Part of a small language model's weights: 17M parameters, learned positions.
MLP neurons of a small language model. Each row is named by its layer, matrix (up: input weights; down: output weights) and neuron, and shows model dimensions 80-143. Each number is 50 + 15 x the weight over its row's rms, rounded and kept within 0 to 99.
After each neuron's rows, "fires before" lists the tokens most often just after its 100 highest values on Wikipedia text that the model never trained on.

L15.up252:55 56 30 47 46 53 56 44 37 51 21 56 44 49 59 53 82 22 46 50 44 73 50 37 60 39 40 49 48 51 66 68 35 74 50 36 56 79 78 44 79 31 38 53 61 33 32 66 14 70 30 86 26 62 33 54 82 51 46 40 29 39 66 44
L15.down252:49 46 28 57 55 43 34 59 53 69 47 50 38 46 56 72 69 59 24 59 28 70 55 57 43 26 30 31 35 53 69 54 32 35 30 25 26 33 58 77 71 25 55 47 57 82 48 29 29 61 33 46 57 52 30 52 63 59 51 59 36 14 67 45
fires before: " to", "ed", "ing", "s", "d", "-"

L15.up155:68 47 61 73 46 42 43 71 44 63 51 37 57 78 37 50 45 24 41 60 73 55 34 63 77 40 39 60 65 80 42 50 61 35 20 46 39 79 48 59 50 44 76 37 61 43 36 37 30 71 55 39 22 32 41 54 54 43 67 24 50 51 31 52
L15.down155:66 26 49 61 42 47 47 71 46 99 55 58 51 43 47 45 57 19 55 42 52 59 45 42 39 42 24 39 49 49 63 43 48 39 30 34 50 60 43 74 77 39 62 40 51 48 41 56 58 64 43 61 53 70 26 36 68 47 56 10 65 42 35 56
fires before: " to", ")", " in", "ve", "^", "on"

L15.up679:44 19 60 44 56 46 44 69 45 64 45 49 49 29 56 16 36 23 17 51 31 57 62 58 64 55 29 21 54 58 39 68 53 52 62 41 58 55 23 74 49 31 52 68 29 61 61 53 27 36 08 67 45 46 70 61 46 47 55 58 45 78 49 63
L15.down679:42 48 47 68 31 47 50 70 29 40 40 67 67 49 37 54 48 51 49 40 51 44 84 54 61 49 46 51 32 43 74 89 67 74 27 41 34 50 61 43 71 20 57 24 11 56 44 66 81 41 35 55 68 33 59 64 41 75 44 22 45 48 54 49
fires before: "-", "=", " office", " the"

L8.up334:37 68 67 89 57 46 51 43 42 47 45 46 40 44 61 25 58 40 41 57 46 42 51 40 41 46 85 51 41 36 72 52 37 51 47 45 65 59 54 35 38 13 00 48 81 24 42 46 41 36 21 84 76 49 63 53 63 51 62 58 57 66 66 52
L8.down334:48 73 69 61 52 51 60 27 33 61 48 80 41 19 26 44 57 66 53 27 35 53 58 33 46 46 77 40 36 36 58 50 29 31 20 44 64 48 31 53 76 50 39 28 43 68 65 27 39 48 31 54 54 25 64 50 58 64 44 40 58 39 47 52
fires before: ",", ".", "\n", ")", " in"

L10.up439:76 24 46 39 84 35 46 58 67 60 72 33 59 59 23 49 81 54 59 52 43 49 62 34 53 40 62 17 41 54 52 57 53 47 54 57 64 67 68 41 44 50 20 63 45 72 50 47 52 34 45 06 67 60 38 44 38 67 36 25 43 54 69 48
L10.down439:50 41 41 39 45 45 47 35 48 33 37 90 56 47 56 61 42 40 40 55 43 30 29 70 59 40 44 50 54 42 49 43 62 45 62 30 50 49 36 53 25 59 77 49 31 67 51 59 80 74 76 78 69 59 62 26 67 44 60 79 66 20 21 66
fires before: ".", ",", " in", " and", " of", " were"

L8.up580:56 50 47 44 62 59 55 22 17 47 47 33 43 56 75 44 75 41 13 49 40 42 76 63 56 58 43 36 64 61 49 36 50 63 57 08 44 63 78 59 59 49 42 47 82 52 37 27 57 40 56 61 40 44 54 44 52 75 52 43 75 79 65 27
L8.down580:41 48 49 54 58 30 51 51 66 59 62 30 48 30 45 57 52 38 52 57 62 46 52 67 69 74 40 55 37 66 61 33 76 31 34 50 63 63 46 51 31 60 62 19 88 43 58 63 45 54 56 60 71 29 55 48 27 68 54 47 60 43 50 68
fires before: "|", ":", " |", "\n\n", " ("

L16.up445:54 39 45 55 70 72 60 62 43 49 67 55 43 82 61 45 68 57 33 29 51 24 62 32 63 60 49 52 32 70 60 40 58 41 60 46 46 60 44 66 46 60 62 59 44 11 62 49 61 69 61 21 51 56 34 51 40 23 46 37 29 60 55 39
L16.down445:28 26 44 45 35 40 36 31 45 45 56 34 37 71 63 44 48 62 49 37 53 70 52 57 55 76 39 83 63 54 46 20 56 51 59 50 26 63 57 27 47 42 53 49 11 59 18 53 49 66 51 67 39 53 51 47 65 43 22 48 36 35 50 14
fires before: ".", " |", ":"

L4.up411:59 65 36 54 49 49 67 41 66 59 49 51 42 44 58 60 68 28 46 32 57 65 33 28 42 59 56 50 24 58 58 66 60 34 41 42 50 38 76 35 74 43 46 69 65 55 39 58 74 84 50 49 00 68 45 23 50 75 72 81 26 34 67 56
L4.down411:61 72 57 57 38 46 54 28 58 44 59 55 76 38 51 64 58 55 48 37 68 90 17 52 35 61 54 56 15 39 49 68 47 60 41 53 14 45 62 45 30 59 51 46 84 64 55 41 52 75 57 76 51 59 25 35 24 36 44 63 41 28 38 58
fires before: " by", ":", "d", " details", "s"

L12.up358:62 50 66 56 26 55 50 66 40 37 07 83 60 83 35 54 58 68 33 55 88 63 50 49 63 43 33 70 63 78 33 72 36 32 47 48 45 51 53 47 64 50 54 64 64 46 45 27 34 51 51 35 55 36 44 35 54 40 17 39 51 56 64 55
L12.down358:65 52 57 61 62 51 78 40 51 29 42 49 33 55 27 35 58 31 43 69 26 60 57 59 45 49 60 58 48 44 35 53 49 34 80 60 28 54 65 39 39 55 34 42 45 68 46 43 47 85 54 49 67 85 38 30 40 75 40 37 27 51 55 35
fires before: " |", "p", "."

L6.up623:66 78 40 21 33 63 40 30 65 44 64 51 38 55 54 50 97 52 29 30 28 32 35 69 57 36 60 23 67 41 46 42 38 69 39 62 47 54 79 51 62 50 29 58 55 47 57 47 55 50 28 55 52 62 52 66 36 55 32 48 51 70 46 73
L6.down623:47 56 40 28 25 68 38 59 58 38 61 71 40 67 50 53 54 36 50 55 70 36 54 54 67 68 52 40 59 54 47 35 32 61 33 55 72 45 73 61 75 60 49 64 43 99 87 31 58 62 56 38 35 73 31 50 36 53 59 56 47 57 45 66
fires before: "-", "\n", "s", "  "

L10.up651:42 51 55 75 63 67 53 31 71 56 25 46 32 53 39 53 56 60 59 42 60 48 48 73 31 62 61 07 31 56 79 74 38 21 25 48 69 48 35 24 42 72 48 15 64 44 70 39 57 63 38 59 35 22 58 33 64 62 83 67 60 46 75 37
L10.down651:38 69 63 35 40 18 56 48 42 59 50 33 48 51 36 42 57 53 25 21 64 70 41 60 51 25 52 47 52 41 43 38 48 38 57 75 30 52 41 61 70 31 40 62 28 21 71 60 59 58 52 47 58 54 43 28 47 09 59 66 35 51 45 79
fires before: ",", " to", " II", ".", " |"

L15.up419:71 24 78 66 56 53 40 40 23 62 80 47 57 62 29 43 55 48 56 57 20 73 79 69 48 29 64 55 36 35 58 58 46 47 54 30 41 69 59 44 59 39 39 57 51 61 36 38 35 34 30 49 90 57 35 39 46 37 41 16 55 31 52 30
L15.down419:49 64 51 54 35 45 37 32 26 04 45 79 64 56 44 59 42 57 63 58 51 71 60 42 68 41 59 63 52 46 57 34 46 47 58 55 60 32 55 50 60 61 74 22 29 54 54 66 51 72 35 83 45 27 61 30 67 38 64 68 69 32 34 48
fires before: ".", ",", " in", " and", "="

L3.up640:45 58 51 33 10 62 24 34 43 11 55 28 48 39 62 42 50 74 41 21 67 27 71 48 46 53 54 73 65 65 64 55 28 48 61 35 32 46 75 56 67 37 59 36 55 70 50 41 47 42 51 37 35 26 17 15 63 63 27 30 52 56 60 40
L3.down640:55 51 48 62 47 45 58 58 74 43 59 72 53 40 47 39 57 38 35 42 21 11 61 25 61 37 53 77 47 30 57 65 15 53 80 43 57 67 51 34 75 40 52 70 65 80 55 60 40 62 63 50 22 55 48 63 83 78 71 49 46 34 52 56
fires before: " |", " (", "–", ")", ":"

L11.up77:50 52 60 77 18 68 51 50 58 50 43 35 39 53 65 54 72 60 42 59 41 48 40 54 63 61 76 40 39 20 44 51 32 61 65 47 49 65 75 34 72 37 16 60 49 54 61 50 49 41 45 74 43 66 53 62 40 43 66 50 38 49 39 53
L11.down77:64 57 78 45 14 49 36 30 55 72 50 46 58 67 43 76 64 34 20 64 36 34 48 55 59 61 51 42 67 50 26 42 62 54 48 60 55 40 45 89 81 31 23 75 75 32 37 40 23 44 34 73 43 56 30 17 44 56 71 48 50 36 50 37
fires before: "|", "-", "\n", "L"

L11.up269:67 51 38 57 28 54 43 76 45 26 30 46 38 76 49 37 55 73 50 45 51 71 67 70 47 71 29 41 79 38 41 38 35 33 61 43 45 81 80 37 49 29 53 70 70 45 31 52 47 39 55 54 47 44 28 51 39 49 59 45 49 41 56 60
L11.down269:62 74 52 68 53 48 41 51 48 46 39 62 50 48 27 57 70 57 53 83 73 55 38 50 79 54 38 54 58 41 55 57 36 53 50 29 44 63 42 64 54 38 37 52 62 56 31 54 60 42 36 80 59 64 40 54 40 70 62 16 58 24 46 34
fires before: ")", " |", "%", "."

L15.up64:53 39 33 51 39 68 40 56 39 74 46 50 74 56 29 66 64 48 23 58 40 54 34 53 60 33 23 50 42 36 53 67 25 64 37 24 65 70 72 49 63 57 41 44 45 40 35 40 51 80 99 40 68 45 49 49 59 62 53 67 29 39 34 61
L15.down64:51 71 54 32 71 49 71 52 32 50 37 19 31 51 40 33 49 52 54 54 40 43 71 62 27 66 30 43 66 31 62 47 45 55 58 46 69 63 55 44 56 51 38 37 49 41 68 54 62 76 55 47 57 28 53 48 63 44 48 64 48 73 72 71
fires before: " in", " on", " by", " at", " that"

L16.up66:20 50 52 57 52 49 37 46 56 40 51 62 47 27 58 46 79 60 58 32 40 75 48 44 53 47 79 35 35 49 51 75 28 26 62 54 80 55 64 39 60 43 43 38 69 56 56 50 38 59 54 45 57 71 34 48 51 71 72 56 80 62 76 21
L16.down66:54 42 60 50 65 49 53 52 62 40 32 46 29 42 38 40 62 41 46 41 44 29 39 56 61 58 45 69 60 62 59 44 39 38 35 50 46 42 46 45 42 42 72 45 41 58 35 32 48 38 75 47 48 61 40 41 52 45 43 35 70 40 36 53
fires before: ".", ",", "\n", "cing", "\n\n"

L16.up498:38 65 36 78 66 44 49 26 55 65 44 79 49 56 55 33 59 07 49 28 48 75 67 46 38 49 51 38 35 42 55 31 60 51 39 28 62 69 75 44 60 51 34 42 68 56 29 50 44 43 50 49 57 40 53 37 42 48 63 24 76 53 53 67
L16.down498:55 41 61 44 55 45 65 59 25 58 67 58 41 58 29 52 63 48 46 52 61 47 38 49 33 26 63 48 41 62 55 47 71 55 64 66 46 58 56 55 14 44 41 52 56 63 45 38 71 65 62 47 63 44 61 78 75 53 54 50 48 40 30 36
fires before: ")", "–", "-", ",", "."

L2.up202:29 59 55 42 47 37 36 52 33 55 54 64 51 46 60 52 42 56 39 46 57 64 52 36 65 62 44 70 53 31 09 77 29 28 34 54 50 23 51 48 78 51 44 64 74 57 43 36 49 45 50 62 35 69 58 47 56 38 55 56 54 59 39 48
L2.down202:25 53 39 53 43 42 33 41 34 70 80 44 54 58 67 39 60 43 29 45 55 70 73 47 50 37 10 46 55 29 47 44 44 34 32 47 35 50 65 34 69 56 40 67 46 22 49 77 53 48 36 74 26 77 60 54 72 40 72 58 31 84 55 50
fires before: " |", ":", ";", "s", ","

L14.up217:60 30 63 18 60 54 71 43 87 34 55 48 47 45 79 43 45 55 62 57 30 72 63 61 65 38 43 61 40 64 44 81 42 27 42 42 28 36 42 36 73 41 52 86 98 43 63 37 35 44 42 51 31 64 27 68 47 81 58 36 58 53 60 33
L14.down217:44 54 60 58 23 22 52 53 42 41 52 41 53 30 77 67 56 52 32 38 57 22 46 47 25 61 34 76 66 60 49 62 45 61 36 41 49 24 68 49 42 66 48 73 45 55 51 43 48 40 51 89 60 55 64 52 56 68 42 65 51 49 27 37
fires before: "s", " the", "d", " it", "ed"

L16.up719:57 72 54 31 28 74 52 58 43 34 60 38 71 41 52 58 69 29 30 63 62 40 59 47 48 59 25 44 75 46 44 37 50 80 60 34 32 56 56 42 73 38 14 41 37 35 25 47 35 63 59 40 34 43 43 48 39 40 49 52 52 51 70 62
L16.down719:52 42 20 61 38 80 57 37 75 72 40 32 32 56 58 63 35 33 36 53 41 65 23 44 43 40 47 52 61 51 37 37 50 66 50 55 56 69 49 51 80 19 76 42 70 54 52 47 42 50 43 56 45 31 48 70 48 36 58 71 57 49 50 43
fires before: ")", "|", "\n", "–", ".", "×"

L8.up409:78 27 35 69 53 54 44 56 50 56 32 56 41 63 57 42 25 44 79 43 52 25 60 69 49 56 36 53 38 50 45 25 81 38 60 34 62 78 71 71 67 50 52 65 40 48 52 77 54 40 49 23 58 64 50 61 42 16 49 34 44 51 30 18
L8.down409:61 54 62 52 33 53 39 25 82 58 35 44 48 19 18 63 57 73 71 48 55 62 52 50 30 52 70 33 54 41 23 49 57 71 27 43 33 47 67 60 79 39 71 43 45 34 47 54 43 67 64 65 60 52 45 70 50 44 60 48 62 73 54 39
fires before: " |", "%", ";"

L14.up198:55 32 45 58 35 42 38 41 20 47 35 75 67 62 62 73 73 27 30 48 43 75 62 70 55 53 49 49 62 46 63 62 47 54 71 42 46 56 57 64 45 61 37 63 48 41 40 42 62 47 55 46 53 64 40 51 25 63 42 54 21 42 51 58
L14.down198:48 63 73 32 38 51 47 65 08 57 71 58 60 76 37 55 62 43 59 57 46 70 39 48 51 54 39 40 40 61 60 34 47 50 41 41 35 50 49 39 51 58 45 37 62 49 56 56 53 69 56 59 67 37 68 42 64 22 57 25 71 91 63 55
fires before: "-", "|", " by", " in", ":", " on"

L11.up57:62 37 43 46 27 51 60 61 75 36 47 81 47 42 30 57 33 61 54 43 54 69 54 56 66 62 34 59 84 25 34 67 49 15 17 43 53 51 72 59 57 82 60 52 76 44 54 53 70 40 53 45 47 60 49 54 43 57 46 59 62 64 58 46
L11.down57:64 30 82 33 68 42 65 39 73 47 42 42 35 63 20 57 42 58 32 61 78 90 49 44 52 62 45 68 62 44 30 77 66 26 56 75 22 46 50 47 58 68 53 78 62 54 52 34 54 52 37 75 45 54 55 42 57 63 53 38 70 41 59 42
fires before: ")", "%", " |"

L14.up69:48 38 53 66 36 47 58 78 41 45 37 66 48 48 69 30 45 70 58 58 39 13 55 37 64 70 74 66 51 57 38 43 57 49 45 42 58 60 40 24 48 43 56 58 86 56 68 62 58 62 44 43 61 46 44 19 78 58 62 78 65 21 30 66
L14.down69:27 52 25 34 19 62 27 61 37 44 47 41 63 34 42 56 57 36 41 73 63 56 47 33 38 34 43 54 75 24 55 73 74 38 47 75 68 29 40 57 32 67 52 41 56 48 76 27 29 40 23 52 46 42 53 45 51 42 36 59 37 60 32 68
fires before: ",", " |"

L15.up739:57 60 61 27 60 57 39 58 29 63 70 36 64 67 44 51 68 74 73 33 46 76 53 47 38 24 65 31 20 40 59 51 30 70 12 17 25 50 63 55 71 53 52 43 45 37 50 70 48 57 57 56 44 62 33 52 43 34 58 45 68 66 40 54
L15.down739:42 40 31 59 38 44 52 53 49 26 69 60 48 63 34 43 58 43 55 49 38 27 45 50 31 15 66 25 48 37 49 54 56 42 73 43 29 63 36 59 62 63 65 72 47 59 57 33 59 39 44 65 70 56 42 45 50 50 48 40 38 27 40 23
fires before: ".", " |"

L4.up516:59 46 33 36 69 47 40 50 52 58 32 59 42 23 63 32 56 31 51 40 60 29 54 41 66 54 59 47 58 67 49 47 62 47 63 32 43 71 87 45 54 41 55 43 20 51 62 54 59 51 41 28 53 43 39 69 71 45 30 34 29 64 50 20
L4.down516:44 42 57 64 33 40 14 49 65 75 49 32 54 01 67 44 64 32 16 34 65 32 58 56 62 84 47 48 75 59 35 39 29 64 60 61 52 58 64 55 58 41 44 46 55 55 46 64 57 67 44 51 40 39 54 28 54 53 44 28 31 66 31 43
fires before: ":", " |", " (", ")", "2", "^"

L15.up491:33 57 76 39 25 76 70 66 48 35 60 43 56 54 44 57 61 44 52 56 46 58 49 40 40 30 53 48 57 64 37 38 25 25 29 32 44 45 55 59 54 42 61 16 33 80 54 34 37 64 45 64 38 45 43 54 28 46 63 43 56 50 54 56
L15.down491:58 82 54 47 28 49 45 64 74 60 60 61 49 83 44 54 44 64 57 59 33 34 26 35 81 15 38 43 55 41 52 37 48 71 66 52 26 34 43 61 76 75 68 36 71 45 46 19 35 50 64 33 29 52 28 28 31 52 31 43 58 77 25 51
fires before: "\n", "-", "|", "\n\n", ")"

L15.up527:60 42 58 16 53 32 84 37 38 31 55 57 55 65 38 43 63 50 35 93 51 38 33 54 64 60 38 45 60 35 47 61 51 61 51 46 14 27 60 59 63 71 50 33 55 48 42 75 56 63 59 51 32 38 32 20 43 32 61 42 42 56 35 45
L15.down527:67 47 25 62 37 54 40 56 38 59 52 60 55 41 38 35 90 63 37 66 51 84 27 41 42 45 71 39 69 41 62 47 44 49 29 67 54 59 63 73 60 48 63 13 50 34 40 39 53 52 48 57 54 74 57 39 68 53 35 43 60 51 47 64
fires before: "\n", "\n\n", " 4", "  ", "'"

L3.up498:59 58 39 51 49 58 43 66 50 66 49 57 28 60 37 61 83 30 39 39 22 42 52 44 35 59 66 45 20 66 30 40 67 60 30 43 74 45 64 38 54 39 32 39 45 60 45 71 37 57 50 66 52 81 26 63 53 39 27 43 65 38 82 65
L3.down498:40 53 32 35 60 64 21 55 54 63 60 58 68 87 41 77 46 68 28 49 48 36 70 57 50 40 46 66 49 47 45 29 59 57 56 38 49 43 14 50 34 40 39 29 63 45 22 71 71 53 53 24 67 75 44 23 42 39 55 50 51 46 19 37
fires before: "=", "\n", ".", "\n\n"

L12.up113:65 50 28 38 52 74 62 54 34 34 14 72 74 69 38 30 39 30 55 54 27 47 44 69 58 68 40 38 64 41 65 33 74 50 68 37 37 73 41 81 59 45 35 44 60 32 56 74 46 17 54 67 32 41 22 36 57 44 75 74 49 47 79 70
L12.down113:57 63 68 46 46 48 25 58 41 38 63 43 59 55 59 46 37 38 54 31 41 53 42 50 50 68 41 15 73 10 42 54 40 48 50 59 33 87 19 56 65 24 35 35 68 54 53 32 32 41 35 24 57 70 60 53 37 42 44 27 75 13 66 42
fires before: " |", ")"

L7.up555:43 37 42 31 43 65 34 33 47 66 32 60 88 59 37 33 54 36 39 42 39 65 66 52 67 48 65 65 53 48 34 53 37 39 66 41 34 82 68 37 60 49 44 49 62 61 64 70 26 65 66 56 49 35 32 39 69 26 68 44 36 54 40 46
L7.down555:50 52 67 21 45 72 57 64 19 62 46 47 35 61 44 46 56 73 41 37 38 57 41 73 44 37 36 45 27 36 41 42 46 45 51 39 66 46 39 32 43 35 43 69 53 51 51 47 42 69 81 57 33 56 41 64 45 63 66 36 39 47 50 69
fires before: " in", " by", " to", " the", " for", " a"

L15.up563:71 32 72 46 56 79 40 65 51 38 58 53 73 63 35 69 56 04 34 56 37 55 43 25 54 18 84 51 59 42 27 39 64 47 64 55 53 87 59 39 36 70 62 43 58 47 34 43 42 55 54 47 72 63 43 25 56 15 58 58 53 56 32 47
L15.down563:58 57 74 69 50 70 38 63 47 44 45 24 38 52 58 43 32 12 18 49 52 58 18 55 66 58 61 49 20 48 18 50 33 62 46 62 49 45 45 56 76 41 56 39 52 55 70 29 39 63 50 56 41 54 56 46 38 58 60 25 44 36 55 58
fires before: " in", " to", " by", ".", " as", "|"

L6.up603:16 43 65 14 63 56 48 70 41 66 34 41 51 55 75 30 51 62 49 47 72 39 35 41 85 96 58 61 58 42 75 44 51 21 54 56 90 43 45 48 83 49 14 34 63 66 55 51 75 49 62 43 24 34 42 28 71 49 72 67 54 56 53 36
L6.down603:54 52 45 32 35 66 53 45 47 66 57 37 37 35 38 65 62 48 40 65 30 46 53 56 51 43 46 46 42 85 71 70 56 73 73 70 48 07 70 63 50 44 45 55 74 47 51 52 66 46 45 59 66 66 54 67 46 50 39 46 60 23 13 64
fires before: " |", ")", "'", " April", ","

L2.up109:42 60 26 52 70 34 36 76 78 62 57 40 48 58 56 06 86 48 47 73 49 43 64 59 36 45 66 42 26 19 50 47 55 69 33 61 37 44 53 72 52 61 21 48 73 25 28 76 64 85 61 75 36 41 30 27 38 33 16 54 38 60 78 73
L2.down109:31 53 32 56 66 61 45 66 61 56 63 38 48 41 63 26 87 46 40 24 58 50 69 57 67 35 61 39 28 30 74 44 68 67 38 80 37 36 39 42 58 74 36 31 58 27 29 53 61 72 55 48 40 46 56 45 31 40 16 37 39 30 92 68
fires before: ".", "6", "°", " |", "–", "1"

L2.up313:37 46 44 80 52 54 58 46 72 37 76 72 41 60 35 58 56 28 57 32 35 49 74 34 75 70 33 64 50 40 72 64 70 73 54 36 27 61 84 40 54 51 41 48 68 40 58 66 48 33 45 56 31 55 52 61 51 65 64 37 54 47 65 64
L2.down313:43 55 47 77 53 37 46 42 61 23 75 38 38 46 38 67 40 19 66 42 53 47 59 35 53 61 37 58 40 37 76 63 59 75 34 43 64 53 91 40 78 18 36 49 54 57 63 34 57 24 40 43 30 68 36 65 45 55 49 58 65 43 56 33
fires before: ")", ":", ",", "–", ";"

L8.up480:63 37 40 33 64 31 46 36 27 74 71 27 37 70 57 09 38 67 36 65 54 65 62 07 68 42 73 38 29 48 52 45 42 49 66 47 72 78 40 29 51 30 36 47 41 49 40 79 42 12 46 29 75 43 43 38 45 61 35 33 57 18 48 61
L8.down480:82 38 76 62 49 30 29 59 38 47 72 94 64 51 25 34 57 50 50 51 64 55 45 81 49 45 23 16 47 50 57 36 66 29 56 65 30 25 46 46 43 48 60 61 30 61 52 44 49 59 30 37 41 67 79 62 60 59 64 52 67 33 57 33
fires before: ".", ",", " in", " and", " of", " ("

L14.up70:89 24 55 59 58 53 44 66 58 34 52 45 52 43 41 46 45 49 47 55 24 50 40 51 48 13 46 62 51 40 53 65 30 68 49 61 42 42 78 70 77 57 40 58 62 41 56 53 32 72 61 43 41 38 63 71 49 45 58 44 46 74 67 39
L14.down70:38 46 50 77 53 54 36 36 44 59 57 71 44 55 12 54 66 38 58 58 64 44 59 49 47 32 38 45 33 63 46 40 44 70 42 64 41 71 58 26 80 58 35 48 43 39 52 72 43 53 39 51 46 69 31 45 56 52 49 21 44 41 55 29
fires before: " |", ".", "|", ";", " 0"

L14.up624:13 37 43 38 62 40 47 58 35 43 80 52 49 59 54 42 64 55 10 49 48 47 50 39 65 34 43 65 48 59 64 54 52 44 46 40 29 28 48 73 79 61 72 40 79 73 58 57 70 50 53 54 62 48 50 62 80 66 72 44 62 53 16 27
L14.down624:72 40 77 71 36 56 36 50 72 54 24 60 83 60 12 68 43 75 67 64 78 40 38 90 37 47 60 37 64 47 47 51 37 33 34 52 70 49 51 49 50 54 36 64 29 57 39 48 60 55 42 46 44 34 73 13 43 48 24 35 69 60 59 62
fires before: "\n", "\n\n", " (", " |", " Char"

L15.up582:51 49 73 24 31 54 56 70 43 57 38 49 66 42 56 35 68 39 60 34 36 69 44 58 63 32 63 55 55 65 41 52 59 26 45 45 31 55 59 69 44 23 52 58 85 42 64 22 52 55 46 56 50 61 48 63 60 36 55 21 33 32 76 61
L15.down582:53 43 64 31 38 47 32 67 33 73 47 57 54 66 30 72 63 21 62 45 35 56 48 62 21 32 45 27 50 35 59 20 29 55 37 34 81 60 58 45 59 49 43 59 45 53 37 77 50 55 75 60 56 26 33 22 31 39 23 37 58 51 68 75
fires before: " in", " to", " by", " as", " the", " on"

L2.up457:45 74 42 42 63 43 55 99 53 56 66 67 30 68 79 32 61 44 67 42 77 24 61 67 40 69 63 56 39 33 32 53 42 32 52 24 37 50 41 44 75 24 48 63 58 30 45 67 59 86 35 38 47 80 37 57 35 49 71 66 44 70 38 39
L2.down457:36 67 65 40 50 31 35 58 47 45 55 61 29 39 59 44 63 37 56 34 32 17 34 39 43 52 64 27 48 49 61 55 41 42 46 55 28 73 73 47 37 37 68 45 56 44 72 47 36 48 43 44 65 53 63 64 63 32 33 43 64 35 48 33
fires before: " |", ".", ","

L8.up271:67 62 58 73 56 74 47 81 35 41 52 73 57 36 44 65 49 31 78 36 72 65 57 54 52 63 47 48 32 57 90 66 45 59 54 39 57 74 56 35 63 69 14 03 28 44 36 36 68 50 30 55 39 59 30 34 43 47 49 15 54 23 51 46
L8.down271:42 52 22 42 47 31 38 21 48 60 33 30 55 52 27 48 58 46 07 41 78 32 52 41 67 57 43 24 49 60 53 50 47 49 30 68 77 56 17 35 48 65 45 43 54 62 55 63 52 33 58 62 39 45 41 47 44 46 42 60 34 60 57 50
fires before: ")", "–", ".", ",", ":"

L2.up456:63 66 40 42 33 58 69 49 64 58 39 39 34 60 35 49 75 69 58 69 34 42 53 45 59 53 47 19 30 43 27 63 72 57 25 53 43 49 79 62 63 64 47 48 43 49 33 76 64 43 65 64 35 39 49 70 51 51 42 27 25 52 46 69
L2.down456:55 61 73 49 45 48 24 44 46 53 88 42 49 48 39 49 56 41 61 38 41 49 35 54 75 54 50 26 53 46 69 30 57 64 38 65 50 43 66 45 71 48 46 28 42 45 26 48 37 54 52 49 59 45 61 72 49 61 49 44 38 44 54 47
fires before: "=", "\n", "-", "\n\n"

L10.up309:95 37 24 63 35 78 33 74 45 49 49 73 57 63 54 27 46 61 42 20 59 58 40 59 62 44 37 44 45 25 48 32 66 67 58 56 53 42 39 36 66 41 33 78 15 19 42 41 47 47 57 33 52 58 62 74 20 27 58 39 55 67 50 28
L10.down309:66 44 53 53 41 54 39 69 60 50 49 49 61 35 38 37 49 78 50 67 74 37 62 60 56 63 51 22 41 47 66 47 59 45 57 40 39 68 53 57 67 59 46 69 37 57 54 24 49 58 55 58 42 41 51 53 20 59 64 66 54 29 43 39
fires before: ")", " |", " GF", "  ", " km"

L3.up310:47 49 49 41 41 48 29 74 40 36 51 64 23 46 67 38 53 32 49 59 55 68 42 39 38 56 63 45 57 35 50 61 71 64 89 63 31 64 31 49 43 31 37 68 69 63 57 58 53 59 71 61 22 66 56 37 49 56 75 58 36 68 62 46
L3.down310:51 34 40 53 55 72 52 51 66 34 60 53 26 58 63 56 52 38 36 28 76 49 62 43 37 49 52 59 49 46 46 23 56 88 55 71 54 46 43 67 57 46 43 42 63 39 54 56 49 55 65 42 42 32 40 33 17 40 59 61 30 52 43 40
fires before: " |", ".", " home", " July", ","